MLP neurons of a small language model. Each row is named by its layer, matrix (up: input weights) and neuron, and shows model dimensions 80-175. Each number is 128 + 32 x the weight over its row's rms, rounded and kept within 0 to 255.
Before each neuron's rows, "fires on" lists the tokens most often at its 100 highest values on Wikipedia text that the model never trained on.

fires on: "ig", "–", "k", "; ", "j", " |"
L4.up1947 [126  99 197 122 118 197  77 108 109 123 175 109 195 135 126 172 123  87  74 107 111 168  49 117 147 110 144 127 189 164 125 117 127 255  75 137 160 101 132  64 142 166 110 165 148 148 148 166 116 134  78 124 227 170 167  68 107 129 132 100 105 108 129  98 135  87 136 125  94  93 125 163 111 154 141 126 137 102 150 161 148 129  99 162 166 100 121 143  86 103 131 126 110 125 117 207]

fires on: "ind", "od", "ad", "ast", "ed", "T"
L4.up654 [ 80 129 147  93  99 135 161  85 160  79 136 137 111  96 100 172  96 146 113 177 133 118 117 165 138  97 163  77  87 140 122 101 130 132 148 118 111 111  89 105 150 135  93 125  70 133 155 140 118 124 133  93  91 120  65 154 110 161 147 169 105 133 154 205 150 109  69 139 134 109 129 128 102 131  70 108 135 146 108 141  95 130 180  91 121 136 137 129 137 122 149 134 131 181 170 149]

fires on: " Pl", "pl", " of f", " the f", " pl", ", p"
L4.up1233 [136 112 135 120 131 101 105 193  91 181 152 125 142 134 104 153 137 163 118  92 169 121 119 116 134 151 146 136 166 158  55 142 173 123 142 138  84  91 105 116  91 123 101 182 145 147 107 100 142  90  97 138 127  69 124 146 124 128 115 124 164  95 164 122 112 161 101 163 130 118 111  45 159 168  90 136 123  95 154 162 117 107 184 190  99 123 136  92 148 134 175 180 225 143 200 146]

fires on: "o", "ar", "or", "ant", "ab", "an"
L4.up2539 [ 81  80 108  48 166 103 106 141 139 117 168 101 134 202 126 139  49 119 140 131 154 144 113 178 146 149  96 130 132 141 135 144 119 173 167  97  70 114 127  86 139 152 111 117  89 101 101 183 171 131 129 173  89 133 121 182 104  80 141 115 103  75 128 155 107 122 101  82  79 172 144 169 148 141 175  70 155 101 148  91 108  86 130 142 152 150 145 159 125 149 122 133 120 168 130 111]

fires on: ")", "\"", "”", "'"
L4.up193 [114 115 129 124 148  83  95  91 189 169 163  93  99 100 130 159 139 124 114  90 127 176 163 176 134  90 130  84 120 116 196 103 112  95 198 197 120  94 138 146 115 106 147 120 160 137 125 132 101 159 181 106 125  78 149 145  38 110  94  99 101 118 171 109 107 116 127 165 124 126 155 103 131 106 142  95 140 115  85  81 146 190  82 104 126 169 147  90 161 146  88 169 123 136 137 185]

fires on: ", s", " the s", " of m", " s", " n", ", m"
L4.up889 [130 208 140  89  60  83  98 169  93 151  86 139 165 164 112 154 105  75 178 204 149 155 162 162  56 142 131 119 125 107 125 157 124 133  96 156 131  88 109 132  78 140 139  69 124 132 137 105 148  86 167 124 155 116  86 119  90 119 173 102 138 143 182 105 154 144  92 159 152  91 147  92  95 122 119 123 116  73 149 103  58  96  80 139 174 151 109 153 104  65 149 150 146 178 102 127]

fires on: "–", " | Score", " | GD | Pts"
L4.up1694 [147 153 146 129 123 102 121 143 148 136 175  88  87 187  96 109 147 141 167 131 128 119 113 142 149 101 110 193 126 104 101 125  50 118 136 148  64 155 107  95 139 121 138 156 117 138  98 142 103 178  94 124  88  91  80 150 177  72 111 132 170 136 176 113 108 179  97 169 129  77 147  74  92  58 115  94 138 145 126 114 131 180 154 164  94  56 145 181 138 157 193 186 140 156 148 138]

fires on: ";", " (born ", "\n\n", ") (", " of"
L4.up1433 [115  97 176 112 171 137 150 119 175  80 130 131 135 122 186  85 164 124 126 140 164 144 130  87 119 137 173 143 175 157 142 176 141 115 147  95 128 136 154 140 120 183 109 160  72  89 205 132  64 110 141 122 172 154 187 143 123 200 155 122  88 130  74  91 169 118 109 128 148 104  72  78 181 140 148 174 157 184 103 180  76 102  99  82  98 102 165 147 116 106  68 131 178 141 155 176]

fires on: "ar", "or", "eb", "el", "and"
L4.up128 [122 182 108 113 156 108 175  93 159 130 117  98 135 175 132 134  35 141 145  84 177  78 114 159 124 122 135 117 139 110 172 103 144 164 107 124  95 140 143 168 131 128 137  68 113 156 110 133  73 188 151 127 129 150 114 116 107  94 146 113 145 114 101 192  87  74 185 113 170 163 132 133 131  92 138 138 144 169 145 105 136 123 155 169 128  93 131 110 161 186 140 137 126 134  90  79]

fires on: " three", " four", "24", " six", " eight", " five"
L4.up1872 [107 115 104 142  84 160 125 107  94  91 130 161  90 177 100 103 160 193 169 144  98 100 184 128 149 136 125 206 143 120 103 215 164 129 159 144 140 157 150 109 100 111  80  79 120 109 108 202  80  96 177 140 211  82 105 161 130 173 192 130 112 123 101 123 124 149 174 164 106  90 159 160 182 132 125  75 126 153 116 106 147 132 142 147 184 161 118 157 144 134 116 102 187 164 174 125]

fires on: "–", " or", " to ", " rather than", " &"
L4.up2500 [154  99 114 124 175  75  81 119 140 125  84  78 117 156  69 145 103 140 141 106  90 117 123  89 152 128 114 208 163 119 200 143 101 103  92  66 127 116  94 169 163  91 130  94 122 103 114 186 129 130 137 114 151  79 196  81 128 146 130 107 167 122 125 149 139  88 156  85 120 136 103 116 171 120 117  69 140 162 135 151 145 165 100 152 181  85  42 148 117 112 140  89 113 186 148 181]

fires on: "\n\n", " |  | −", " hold", " |  | ", " hold |  | Swing"
L4.up1115 [154 185 157  61 109 115 112 134 160 148  59 217 113 117 181 118 133 113 127 119 157 139  97 221 149 135 125  98 126 142 188 152 121 139  81 168 155 179 175 155 141 145 121 128 143 220 143 166 157 111 113 139 114  99 215 133 147 152 150 136  88 166 154 117  93 151 134 196 143 110 195  91 203 132 117 145 153 119 129  81 110 131  55  73 142  66 143 129 148 107 108 122 140 127 166 157]

fires on: "w", " br", "h", "k"
L4.up2836 [108 185 100 150  91 130 147 123 117 128 124 171 124 189 154 137 151 182 111 113 116 112 140 128 122 147  90 139  77 164 133 184 168  90  92 168 122 102 172 110 130 119 194  96 140 109 118 117 174 157  93 141 119 156  80  63 151 164  87 145 126 152 109 117 108 174 147 115 162  58 146  94 175 115 123  86 115 124 129 110 144 147 153 112 111 145 157 122 108 140 168 109 130 131 172 125]

fires on: "\n\n", "\n"
L4.up1378 [ 76 159 110  97 168  87 133 185 171 141 119 114 113 137 103  68  98 128 115  93 110 190 139 109  96 126 100 137  79  99 155 117 128  88 108 109 113 162 142 116 148 144 127  77 157 122 181 210  57 105 193 113  98 144 175 142 155 120  87 129  84  97 132 154  96 144  95 122  98 148 154 150 141 131 104 137 130 152 148 129 130 140  93 100 161 103  45 122  96 111 154  82 137 100 140 143]

fires on: "2", "1"
L4.up1059 [185 136 111 170 121 140 121 164 125  96 139 137 154  68 119 165 114  81 128 126 146 102 158 149 121 202 112 134 149 132 145 136  86 148 128 162 112 147 153 105 145 131  79 171 142 127 133 167 165 107 157 122  91 102 153 191  91 114 185 126  96 178 142 142 146  69 115 105  70 107 134  96 138  94 107 134 148 121 108 135  94 148 131  94 182 141 103 118 111 163 119  96 134 148 123 114]

fires on: "\n", " | ", " |", "0", ")", "; "
L4.up138 [113  70 110  79  95 103  73 106 110 143 165 152 105  93 118  81 145 181 123 103 107 132 135 105 124  85 146 130 142 107 158 127 157 168 108 144  92 120 146 147 148 155 184 114  61 142 104 108 142 137 153 120 143  73 191  93 133 113 117 130  99 159 103 105 157 149 117  90  93 122 117 107 149 116  63 103 157 157 119  78 123 131 121 116 150 135  92  75  98 110 100 153 139 127  68 128]

fires on: " h", " t", " n", " cl", " s", "w"
L4.up975 [104 185 125 123 112  87 136 106 193 130 112 119 253 187 121 162 149 102 135 152 137 154 131 108 170 117 131 179 103  87 115 104 153 168 153 102 154  79 111 124 139 121  85 132  80 168 111 112 109 114 106 205 158  87 155 151 182 100 198 149 113 119 153 115 130 113 113  98 159 108  89 159  92 141 121 127 166 156 138 158 114  67 147 152 164 181 169 165 132 172  89 145  90  90 123 172]

fires on: "o", "n", " (", "ing", "utt", "h"
L4.up1013 [139 151 124 155  84 159 155 183 179 100 117 104 137 107 169 154 144 131 169 114  84 141 113  89  96 126 135 145 170 215 158 148 123 147  98 168 131  62 130  82 183 140 143 144  97 118 173 166 143  72 124 201 132 153 142 145 151 145 148 107 138 154 110 169 193  77 130 159 134 110 130 106 101 163 159 139 133  95 101 120 112 119 132 161 139 121 131 108 144 140  93 115 156 100 139 162]

fires on: " |", "f", "c", " while", "v", "et"
L4.up2002 [125 120  84 101  37 134 152 140  95 142 141  90 154 110 173  92 114 116  95 119 142 151 121  40 117 167 111 135 111 115 161  96 116 162 117 168 108 123  72 166  84 116 145 145  82  96 141  94 128 141  97 162 136 152 133 128 135 135  58  83 125 149  70 120 151 103 110 121  68 122  82 101 153 115  79 128 151 155  87 102 162 147 161 179 115 114 192 172 136  98 132 121 139  74 135 126]

fires on: "2", "il", "1", "op", ", "
L4.up1276 [227  61 148 136  94 146  74 163 104 153 113 113 150  71 187 121  90 124  82 115 131 162 115 125 135 104 119 154 150 119  64 115  78 119 119 123 100 102 151  96 147 112 150 109 158 115 126 128 105 126  73 102 107 163 116 117 109 116 104  72 167 142 174 175 153  49 203 157 128 185 126 175 154 132 167 191 130 155 113  99 122  96 167  98 163 138 117 156 178  79 179 108 158 148 145 132]

fires on: "\n", "or", " par", " Par", " while"
L4.up1867 [129 130 154 141 138 127 132 146 109 108 119 142 119 117 115 119 129 178 113 152  50 135 156 118  69 140 128 140 206  75 211 137 181  99 143 108 174 155 146  83 108 188 156 145 154 189 131 168  31  94 146 140 110  62 128  85 130 135 140 108  62 109 137 131  83 103 140 142 147 188  68  84 127 127 106 131 155 125  99  99  95 153 121 164 119 152 147 102 164 145 132 184 127 143 118 151]

fires on: "\n\n", " Republic of", " Mon", " In", " except", " at"
L4.up2017 [119 116 129 122  78 119  79 147 168 112 144 152 119 146 122 172 204 145 101  99 114 108 117 138 173 170 105 178 102  95 170 169 143 184  70 136  97 107 122  91 112 158 157 141 182 117 145 122 115 163 142 157 118  78 124 118 104  70 110 156 132 186 128  70 128 109 106 117 151 172 137 174 114 150 160  79 115 181 124 123 107 132  99 141 127  46 165  80 152 144 182  55 105 145 122 102]

fires on: "v", "c", "k", " Mac", "s"
L4.up956 [129 157 147 113  98 202  86 149  78 144 155 113  96  99 145 119 166 113  98  82 133 127 124 107  86 172  52 181 126 120 212 127 128 173 168 139  93 133  72 164 124 135 114 108 126  96  78  90 139 103 148 195 160 155 112 135 122  85  85 107  87  31 126 110 168 102 119 132 143 115 109 153 124 131 205 133  38 116 140  77 100  92 131 130 123 117 143 152 131 110 139 137 121 111 183 105]

fires on: "–", "g", "ud", "j", "c", "on"
L4.up27 [145 175 142  92  91 127 155 113 131 110 107 110 102 134 124 201 105 136 109 123 143 154 100  61 168 128 163 132 133 100 142 109  93 158 123 161  97 145 127 116 123 166 154 140 107 128 186 148 117 136  98  55 129 202 108  79  43 175 126 144 110 140 141 154 142 171 104 173  70 142 157  87  96 136  87 189 126 118 183 138  78 190 126 107 147 154 110  84  86 111 111 129 170  58  46 136]

fires on: "t", "h", "r", "_", "v", "our"
L4.up870 [131 134 148  78 109 164 125 176 174  87 135 128 161 125 151 142 120  98 127  97 134 136 128  88 182 113 115 146 123 173 154 146 133 167  74 113 105 136 183  93 177 103  95 110 106 163 163 179  98 129 134 107 174 134 130 100 104 178 106 160 183 124 178  84 190 154 174  79 104 104 141 105 103 155  95 187 123 148 168 157 201 172  41 111 113 145 168 132 156 132 130 177 119 105  87 131]

fires on: "ar", "ir", "or", " Barbara"
L4.up2407 [ 89  71  56 135 128 178 123 108 104 134 108 114 114 134 141 102  80 140 102  68 191 105 119 104 107  61 112 153 114 135  64 132 164 202 105 159 133  74  90 149 161 107 196 121 112 115 153  86 152 140 105  93 111 182 138  92 128 109 136 141 147 103 164 120 172  99 100 152 157 147  92  88 141 127 120  84 209 171 140 120  76 175 146 133 172 126 101 127 108 190 138 163 151 146  78  78]

fires on: "\n\n", "| Majority", "S", "D", "=="
L4.up1203 [ 86 139 131  96  94  65  90 158 134 150 150 163 120 138 106 144 160 200 175 127 123 204  58 110 139 118 171 188 130 142 132 127 143 185 204 113 104 140 107 144 123  85 166 187 159 145 129  94 157 131 143 190  41  77 181 113 153 127 120 152 178 166 195 100 124 119 124  81  75 153 201 154 124 133 160  97 135  74 132 114 110 128 126 115 128 116  91 152 194 123 122 106 137  87 143 178]

fires on: "an", "om", "ar", "ac", " for", "on"
L4.up292 [ 91  64 126 169 143 165 107 122 198 115 101 128 154 155 172 145 153 111  62 185 108 140 127 122 113 231 171 109  98 165 120 119 102 153 133  97 100 128 139 123  94 109 136 130 144 152 120 144 151 120 140 111 158 145 130 126 122 130  74 128 156 121  97 120 144 132 127 110 130 154 126 190 112 121 175 100 103  77 138 133 130 128 108 152 140  85 170 144 151 149 140 155 127 115 162 127]

fires on: " =", ") =", " It was", "\n", " therefore"
L4.up57 [144  96 177 147  31 190 114 113 114 141 128 174 167 146 127  90 142 153 125 166 100 134 158 164  97 121 134 143 171 101 119 121 107  83 127 145  82 109  60 179 166  87 133 118 147 139 121 195 127 200 175 146 133 144 115 122 111 157 166 136 135 199 113 146 150 186 114 158 215 196 166 106 127 113 103 106 164  48 145 131 159  58  75  89 147 121 119 124 145 148  92 197 107  96 111 124]

fires on: "ag", " Cor", "og", "ar", " Log"
L4.up2571 [ 77 139 153 133 135 130 115 118 162  66 106 102 100 124 160 160 119 168 132  81 152 157 173 105 115 171 121 172 111 192 122 117 147  44 114  86 144 160 112 158  78 118 134 105 118 151 136 140 126  96 146 122 107 134 136 148 179  88 153  92 100 117 189 141 130 162  88 137 184 145 178 169 137 108 171 144 116 163 169 135  99 116 187 103 137 163 127 122 157 162  86 157  80 157 147 138]

fires on: "ru", " gu", "ra", " Q", " Gu", "a"
L4.up825 [ 74 173 159 111 175 108 103 175  62 123  83 190 187 148 181 189 191 189 124 130 205 153 111 169 147 138 217  54 141 156  98 116 197 101 124  95 148 131 146 169 115 145  80 104 112 177 145 136 162 158 148 100 159  94 168 138 147  83  87 132 138 103 187 128 138  77 137 114  98 125 162 136 114 122 129 143 140 145 113 123 126 168 108 127 180 155 156 136 110 119  96 136 105 172  59  52]

fires on: ",", ", the", "s,", ", it", ", they", ", he"
L4.up280 [135 166  75 192 130 101 142 122 124 153 119  88 111 136 129 177 116 152  79 105 126 146  35 163 108 135 146 151  89 138 162 137 155 112 117 186 109 108 174 175 122  96 108 200 136 170  80 127  96  55 146 159 123 143 102 106 161 178 128 127  41  74 123 130 160 142  54 175 110  75 177 150 130 140  96 103 155 106 148  88 142 184 150 133 164 183 133  90 144 111 159 139  92 119 138 171]

fires on: "ut", "ip", ":", "–", " (", "."
L4.up2932 [ 86 154 161  96 138 158 138 147 142  97 155 144 154 160 153 136  59  97 146 118 107 100 100 117  54 125 152 103 107 151  68 113 161 132 158 101 181 137  71 165 165 181 133 166 116 125 161 112 119 139  50 101 137 104 120 131 141 140 131 139 139 131 129 173 129 200 152 135 151  88 149 144  85 142 151 108 100 146 133  85  73 182 204 153 158 134 155  48 132 120 147 132 119 100 161 171]

fires on: "\n\n", "\n", "."
L4.up2278 [100 115 154 106  46  67  75 162 116  97 163 149  68 132 103  85  76  87 173 134 143 159 132  65 168 130 146 102 107 128 142 127 161 133 177 130 170  76 145 115 148 118 193 101 159  60 115 160 156 127 155 125  89 100 133 118 164 135  42 113 141 137 153  61  97 127 152 150 140 138 185 106 114 208 110 106 113 125 138 103 116 152 175  89 184 136 146  94  82 115 167 113 140  71 142 109]

fires on: "\n", "\n\n"
L4.up1997 [134 159 127 108 129 123 134 120 120 160  75 178  89 133  90  72 125 141 156 144 165 125 152  60 158 143 141 134  48 180 119 142 114 150 120  90 115 122 196 119 116 141 159  98 147 140 153 191 112 112 102 198 116 117 126 124 133 122 119 107 116 109  44 122 174 123 154  94 171 137 133 140 113 132  89 139 110 158  61 150 155 117 145 211 158  48 123  89 177 156 127 114  93  64 121  69]

fires on: "2", " and", " and ", " to", "1", ","
L4.up2677 [205  49 103 107 101 114 168 144  98 108  98 146 135 113 141 167 157 179  77 135 157  71 132 144 121 125 118  91 137 164  96 125 105 160 123 128  56 130 128 137 145 116  94 127  83 118 147 114 162 125  92 166 124  61 190 179 137 111 141 109 121 122 102  86 130 136 129 114 167 114 117 171 146 108 120 119 185 133  75 100 132 131  96 133 106 150  50 153 146 124 113 120 184 203 142 185]

fires on: " and", " and ", "o and"
L4.up1776 [165  93 161 103  85 104 111 142 136 113 144 170 126  82  53 148 166 162 178 151 100 104  91  81  98 129 123 140 212 103 183 137 107 130  90 136 125  76 120 134 140  80 122 168  74 160 155 100 121 107 118 117 157 101  74 103  97 137 141 168 188 147 169 150  78  84 115 146 126  99 111 139 120  84 127 129 140  65 134 154  94 123 123 139 133 113 130  99 137 133 126  88 118 183 166 111]

fires on: " F", " C", " L", "VD", " R", "r"
L4.up747 [ 97  81 130 173 104 154  96 131 147  80 128 139 143  97 128 112  71 127 166 124 125 214  88 128 139 129 137 148 129  95 174  80 158 134  76  92  94 109 132 126 111 144 137 152 101 126 169 157  92 161  52 107  69  88 126 204 151 175 180 181 157  79 142 164  68 180  99 165 119 152  93 119 104 130 162 163  63 118 148 177 129 100 120 142 144  94 119 115 149 126 148 129 119 121  88 196]

fires on: "-", "–", " (", "e", "ne"
L4.up1036 [169 155 142 122 144  53 122 117 129  95 168 103 146 111 103 126  67 111 135 153  91 125 125 104 186 177  81  81 122 162 106  70 117 124 109 142 149  99  98 153 189 138 115 107  90  92  98 157 111 117  66 126 126  96 190 117 131 152  68 115 140 119  96 147 125 150 138 132  94 142 111 104 138  86 125 124 172 124 165 156 131 145 165 172 118 123  58  94 163 150 116  57 159 117 159 109]

fires on: "c", "p", "ach", "th", "ch", "7"
L4.up2993 [129 116 156  88  66  70 146  69  52 192  79 161 125 147  86 154 131 114 178 135 111 134  88 107 143 131 141 115 119 116 136 132 130 127 161 155 156 121  97 128 228 129 158 136 114 163  90 128 135 131 119 175 149 145 118 158 201 156 147 134  79  97 152 132 116  81 193 192 127 167 119 124 168 129 186  78 108  99 150  81 122 178  97 101 117 114 109 118 189 133 104 109 141 225 158 116]

fires on: "\n", ";"
L4.up394 [121  66 189 125  97 158 113 187 124  88 114 144 139 174 144 116 151 174 147 187  76 135 158 175  78 104 159 100 113 124 141  96 120 124 135 131 175 109 144  99 138 154  63 118  84 134 193 132 157  96 165 140 137 135 184 123 142 188 166 139  23 111 164 122  38 171 105 134 206 126 162 141 154  86 115 164 159 109 125 163 130  75 141 123 114 170 187 122 141 139  91 155  70 158 127 169]

fires on: " | ", "1", "2", "0", "-", " ("
L4.up106 [142 115 180 113 124 124 157 132 138 114 184 159 168 111 179 164 144 122  85 169  89 127 164  51 160 106 105 183  87 131 125 156 164 100  98 125 147 191 105 124  96 150 135 127  75 131 129 179  52 137  78 116 119 151 142 154 172 195 111  99 137 164  73 144 164 157  86 110 192 119 131 141 174 109 137 114 122 193 214  93 143 152  90 181 195 141 115  82 143 109 102  90 186 147 150 169]

fires on: "d", "od", "ed", "ig", "al"
L4.up472 [ 82 136 142  98 146 135 144  97 140  97 136 119 151  88 145 172  73 166 126  53 117 159  92 121 114  77 101 132  91  90 147 164 108 172 122 143 191 117 153 179 213 176 140 140 124 149 112 166  75  85 128 115  47 149 104 170 124 133 108 117 150  94 137 167 157  96 111 111  80 119 115 120 140 175 162 142 103  74 110  52 115 137 155 175 113  77 154 127 111  95 131 172  99 154 180 156]

fires on: "ac", "ew", "end"
L4.up2570 [145  80  86 112 131 130 153 119  81 145 144 137 147 159 128 159 131 183  92  95 150 149 131 125 126 115  64 164 103 189 112  95 122 179 131  99 156 100 125 162 137 141 142 124  88 144 120  60  71  95  80 146 123 160  29  91 203 159 180 106 134 119 125 139 163 148 148 152 110  88 142 184 124 173 196 103  24 109 117 124 148 121 106 139 104 128 165 153 132  85  79 104 133 135 158 135]

fires on: " | ", "1", "2", "-"
L4.up1607 [190 101 157 127 126 107 110 136 130  86 130 169 158 147 162 180 112  81 121 120  80 106 127 175 156 123 139 173  86 149 113 104  97 115 180 156 100 123 110  97 109 173  81 108  62 122 171 141 142 116 107 209 126  68 144 147 149 189 158 123 123 170 138 143 134 159  64 108 202  69 172 123 113 115 181 118 165 156 117  83 163 130  84 127 165 146  82 188 112 140 167 111 129 140  99  75]

fires on: "\n", " ", " ==", ", ", ": $", ": "
L4.up3006 [102  77 131 188 154 123  58 161 105 150 127 102 186 108 133 111  92 111  86  91 106 109  68 122 112 151 191 128 163 130 145 159  95 100 106 102 184 129 120 114  70 163 146  96 110 159 117 119 203 166 119 138  81 139 100 148 104 143 161 108 122 188  55 141 129 124 160 102  45 174 107 149 175 104 178 150 117  55  79  81  87 150 184  86  79  64 152 174 141 145 118 103 113 128 170 132]

fires on: "–", " to ", " to", " and ", " and", " of the"
L4.up242 [150 157 127  83  98 124 100 167 146 117 141 136 166 141  83 104 118 154 110 143 156 125  92 126  86  66 116 132 131 157 184  93 148  73 102 116 141 124 107 122 148 128 135 166 106 103 125  87  97 131  94  96 158 137 133 141 124 148 151 128 164 156 185 159 135  98 145 112 122 106 163 107 146 127 176 161 116 115 106 169 138 122  95 169 145 147 120 145 104 146 147 113 137 131 124 146]

fires on: ", ", ",", " ", ", s", ")", ", c"
L4.up2497 [143 123 119  83  96 132 169 188  83 112 165 101 142 127 146 160 125 158 154 147 139 137  67  96 133 154 188 106 183  17 142 142 109 102 127 155 149 107 102 104 138 128  55 178 144 138 105  82 151 122 127 144  92 155 104 119 189 183 166 153  84 118 106 102 186 163 116  83 134 193 127 135 162 141 156 176  92 104 112 124 101 136 115 155  87  71  85  55 139 188 120  55  88 123 118 135]

fires on: "\n", "- •", "|  | Democratic"
L4.up725 [183  89  94  98 146 155  88 182 130 144 209 110  94 130  82 158 158 106 119 141 132  81 103 129 136 117 126 220 109 171 126 111 133 128 180 134 128 137 157 110 111 146 143 123 181 168 104 128 132 192 181 179  73 138 158 161 106  47 151 160 144 122 155 189  66 133 139 141 127  90 119 115 143 125  95 118 127  74 121 154  83  93  99 110 126 130 116 190 100  93 110  88  58 132 103 115]

fires on: "–", " not", "ame", " so", " to"
L4.up2919 [ 76 141 125 124 158 129 134 137 138  84 139  97 100 162 135  85 138 142 139 146 149 136 125 165 237  83 140  79 149  61 141 202  74 112 106 160 101  80 130 117 101 166  80 140 112 114 124 193  73 168 135 108 208 100  86  83 119  92 102 145 138 161 100  88  96 130 113 170 123 181 135  88 179 100 147  88 152 148 128  51 135 135 105 124 131 111 118  97 147 147 127 155 140  87 207  92]

fires on: "r", "p", "c", "n", " v", "w"
L4.up231 [150 119 188 105 105  96 115 153  88 147 162 162  98 178 125 134 153 154 136 183 140 103 135 177  81 112 149 186 240 172 140  74 154 160 165 119 150  94 116 128 147 136 101 143 125  83 116 164 105  84 137 145 135 175 104 114 125 173 110 140 104 129 187 145 119  85 135 140 166 101 140 119 168 148 179 107 160 141 192 142 111  88  68 102 172 165 157 133 130 145 131 204 117 177 105  98]

fires on: "art", " part", " Fair", " fair", "ter"
L4.up2000 [ 91 108  57 147  64  80 153  46 141 103 130 116 145 166 111 123 113 144 143 136 107 139 146 109 141  97 116  88 130 174 159  99  41  86 169 179 206 134 177 145 154 126 171 113 137 131 166 141 100 206 194 130 114 185 142 117 178 182 129 127 102 127 124 104  75 107 125 146  45 133 115 156 202  97 136 140  87 110 168 113 132  97 116 103 100 113 147 116 159 117 130 113  89 154 170 139]

fires on: "ad", "od", "ax", " (", "o", "oll"
L4.up721 [147 128 107 179 104 158 163  81 157  87 126 152  97 123  71 165  74 129 169 122 117 146 116 134  97 165 139 160 121 124  87 117 151 164 115 124 126 102 175 106  97 212 139 110 115 132 190 142 115  93 146 227 134 190 208 117 148 148 105  77 166 131 142  69  98 145 158 168 108  77 107  66 168  74  95 160 115 116 126  69 109  75 149 163 148 114 161  43 118  89 147 162 120 140 141 142]

fires on: "g", " (", "0", "8", " D", "ic"
L4.up2487 [108 105 132 131 143 153 105  74 139 157 152 141 159  97 110 172 115 147 137 127 106 158 110 107 117 134 106 190 144 137  93  88 121  90 137 152 143 118 124 121 185 152 161  75 113 141 119 152 113 101 107  90 125 151  30 170 148 148 137 109 160 181 111  88 113 165  99 162  88 171 137 177 105 126  84 136  86 153 133 105 104  93 130 146 117 137 174  88  95 177 133 107 123 115 151  89]

fires on: "ac", "ak", "ol", " Croat", " pol", " Hol"
L4.up623 [195 147  65 108 138 111 137 156 106 134  83 154 181 165 130 146 157  99 147 103 117 153 145 222  96 154 171  94 151 170 147 101  96 150 119  63 139  98 127 145 132 112  68  97 114 187 105 124 129 114 125 163 143 160 149 120 118 157 148  89 112  97 140 123 123 149 158 149 151  59 131 100 134 122 148 178 100 122 117 121 140  80 152 106  94 120 118 145 130 106 131 115  98 110 166  52]

fires on: "ar", "ac", "alt", "ont", " Antonio"
L4.up580 [145  51 128 158 192 125 141 130 158 110 169 151 124 154 138 117  97 176  98 114  99 129 107 173 144 108 127 117 191 111  83 179 102 159 109  56 158 138 163 138 117 114 135 137  96 151 145  91  92  91 147 109 100 156  86 104 149 146 100 154 159 123  54 131 121 133 151 101 101 125 137 165 167  86 149 109  96 124 120 102 151 151 129 144 105 110 144 106 148 105 158 125 146 166 137  68]

fires on: "\n", " | R", "0", " | G", " |", " | B"
L4.up267 [134 161 127 167 140 175 130 161 111 147 136 119 160 153 119  69 160  77 134 138  85 105 119 141 114 112 155 106  84 159 163 145 103  64 159 115 124 155  93 105  58 117  92  98 139 165 128 102 123 143 122 155 108 142 192  67 116 176 118  52  78  75 139  99 103 115 126 126 118 152 162  86 120 101  74 163 154 118 115 155  70 162 105 147 167 118  91  98 116 176 148 159 116 192  98 207]

fires on: "\n\n", ",", "\n", "/", "er,"
L4.up1417 [153 132  89 106 148  80 143 147  84 120 200 137 101 129 144 111  97 150 136 141 111 104 120 117 141 163  90 122  86 111  57 136 146 116 110 110 187  85 175 164  68 201  95 139 126 172 122 135 153 121 125 157 131 140 108  65 142 169 145 144  92 170 137 155  70 101 125 144 125 126 127  93 151 116 147  99 175 140 136 113  86 135 132 128 112  99 175 143 123 114 147 163 120 161 143 143]

fires on: "h", "k.", "l", "j", "an", "k"
L4.up1024 [138 104 153 143 102 116 135  70 165 110 136 151 147 120 108 184 130 140 193 118 132 167 158  99 114 132 163 107 141 127 141 152 160  88 137 177 166  96 144 132  88 169 114 126 146  52 120 157 105 123 114 110  98 147 155  61 176  88 134 102  96 127 124 103 114 173  58 124 120 130 149 143 162  76 143  43 166 155 148 116 145 114 160 128 160 117 122  94 142 142 125 113 105 140 111 128]